{
  "head_dim": 32,
  "d_mlp": 384,
  "activation": "swiglu",
  "bias": "all",
  "tie_embeddings": true,
  "parallel_block": false,
  "init_std_qkv": 0.0334,
  "init_std_up": 0.0334,
  "beta1": 0.9,
  "decay_fraction": 0.376,
  "final_lr_fraction": 0.1,
  "seq_len": 512,
  "dataset": "wikipedia_en"
}
MLP neurons of a small language model. Each row is named by its layer, matrix (down: output weights) and neuron, and shows model dimensions 48-143. Each number is 128 + 32 x the weight over its row's rms, rounded and kept within 0 to 255. Numbers have three digits each. A neuron's up and down rows have the sign that makes its largest values positive.
A block is one neuron, or neurons of one layer that tend to fire together. Before each block is what it responds to, as a language model described it from the Wikipedia text at the highest values.

Description: Mostly CJK character pieces inside Chinese or Japanese names in list parentheses (鈴木, place names); weaker on mid-word pieces and table punctuation.
L11.down213:165153152143094140123144133089157188133127112141217138097108147151178078184119147132156145127129174113176083106080137110060084146145091135146138142185162121113127161186106086120138165133157097178096151108145122164132102175155121194103137172121137111152124108149086158181184125156114118163
L11.down240:116096135149102144188144128143147092099107109208104154141146107133103151105075232157129220095144145094089125203142120145092098149150122097099126106135141152180082124128153150163131120130153150134129050107120058125098113193127114160117136157135126142160137071158164143156176153136128122087

Description: Predictable continuation pieces: byte fragments of Chinese/Korean characters in names, mid-word pieces like "oa" in throat, and closing "=" after wiki headings.
L12.down16:100170098158121134162155158134153103150143166137162042076104099142132131109191121107138159079197089137166057136151147138078114180103136149150110170109170094099157131178155118106153143101102150140147154177129078117165078189125125081145113167081093158109157127119160186096216138136129128077
L12.down48:133173097159061101204089109151110098145100118123099123156118081095183083123139193126109105116116139101104184098150132066123139111110133099122150114087140178162167128105116084133090084161128142077109167154140133152108098114143102160087092122130182176130104112127133064168159106140079113150
L12.down132:137128114141120163165139081122100059117124111053117120136157131112175128111173103108087141105154146155098103116153068104069124057115097145141099108098139094103132146100094168187093177196116128121114173126087116130150135141068115115130096153079127115150130147082147105152135102121114108107
L12.down182:159167095109113108081190119121160107181077139117145153132127096108067090152092228112122140215122157128081191125130130097078128117162101111117113182132105136137118111113151128085091081164122132157087121101110117119129091158147072103140096140114132163186146128157153131108125171166128088119
L12.down192:136121198125096152130145171080168196122116095110122062102128126110116113111176157079096149146079099141158118135102111104106078139119200092048154113107092139219148175081168113095127094118070120119095086121108113147142159158148143103118132057149175136136120170143114100133147128157107141125
L12.down203:126151108132091132178086129186132092117160125100062187215139151119200150180164160112127138109092166112135108126176100121097098155098119140121131060105137110096135180155090151105139166099127123123123152125077136070120087153112126127120107081136158157118129068155111124106089084138092138170
L12.down224:092150103125178087117114125149149186105140088102138119113106132065104113148138121128108143132134030138149115151156035109084108149115161086148141114110123113155128131120081109179118109088107059077169131078118102096106066153147107080119132153077127110149138180142121137189141095099123122054
L12.down299:098146166150081063158077122126115133125107072097110154105120148065133097164114081097210157142082055128109148133164143115166123114138146177132074133096109176109086099135119121149187163070082141121120139120170125175172101152170144103132107179072124171087137176146130118183092123119179166138

Description: Words that refer back to something just mentioned, mostly sentence-initial This, It, He or She after a period, also relative which and this/these, as in "This led to", ", which was".
L2.down44:163121085207135169125139103089092150106154180134180170167059126108114153157137118165134126121170088106151188103077083087128072135151133146098100143157113171115123148101162160127121123102127173123143175129068177129147125109064118144114108118109061116145141140146179141153167087178107130118
L2.down272:115153143110095193132121134119139111090108158134150083122156112179152166141087150120180167122097187152116171094149118155104122130090176094138162110096098126144084155116147114148141143146144131171163226160157172155078113116083123146083126135163161137148136197109094167088111111102142140119
L2.down291:087041156140108070107086174126161217136139065078168128161143152063096159096104124171136103175157172102178100147142149164149134161171157081136144152160103166122114172119102109166143141136128126154136136142140168128121167105110172107136109153105154136108081168178191087162109109121166177078
L2.down348:148119138201106151145125105116132147131103150156212173150134140122118144140099054107128145123154156117139148132120133125131104079160120117134110137118140108148130106140090144140115109143107171128133161150115194146102141113098125117177108160125097079131117163122122131162109105158145143133

Description: First token of a new sentence, clause or bracketed phrase, especially referring words like It, This, as, same, which, also leading capitals such as A.
L12.down61:116176110167130149082082150196120102078119142092098161129147199108137186174140068113139101118099191131081158097090105136154156128137173149098163104153135125165116138141111093197171160139145113140119132170177146132112133113146108157113086118112162096140109169125033116131106132151148128161
L12.down115:131086137080145125114137141116140193139138150086146083108133137189112128130093126147105100132074134131095138102182098122144139146094083173120058122094078126151146133143180148162081143073088074152114145175179155118072146099115112160094142150108156131063117136087195132129162141147160065115
L12.down176:111169137135129101140152098108124132154161118194141080129171136138136189131102113108118177102128139088106128107154162149197102101114194144134132119157096131119147107135150116157108094121201173133170100176094202124084118207176105097147095186123137182079131099186127173146152180102127123121
L12.down228:173210115103121069112134119143123136120063146168080144130167144162149112151148123143075112130124082143123139116154179080107161147165118160139111090073133108130099054105071144104125161138147106131159119085170122114129139128153151096145209115066104155067138151102107104146148159156133108184
L12.down254:074148154189121078129124094130090178135121157135145073147193161173111149071128156106122114108175081126110128142111137157161129099161144129132126124110124136131097144160093095187105192135169085154148119054128112180158071062091155123136135152131116142139101187108029153135088148130133120127
L12.down255:140170163074153138130155135159113109115137127108172125105128145094112062088095114065105138126178091112232118126152118093148133112128170078072064123109132128114126099142103114166132157103090150097124126132163168192160151134087078111074101142134083114111092120135172194112164232052190085128
L12.down301:116130121181182114159086120110120109119114117069144160173148085116084157050094101118190095167108137133147162171145134141146072074150146080077136067097092099172145145131096094115072105149156166146094191144119098106142115161120129115076155133124144121115170129118149162134135128154139087141
L12.down313:097175153137119101097084147139102107118152096119165154121170165137087071092069110126129091085133156146143152145160134096142131151092164125108153171096109124152117131165113092185122162208134150170117160153093173119153145159081128134143055125095117136085146155132084123202150180138149126174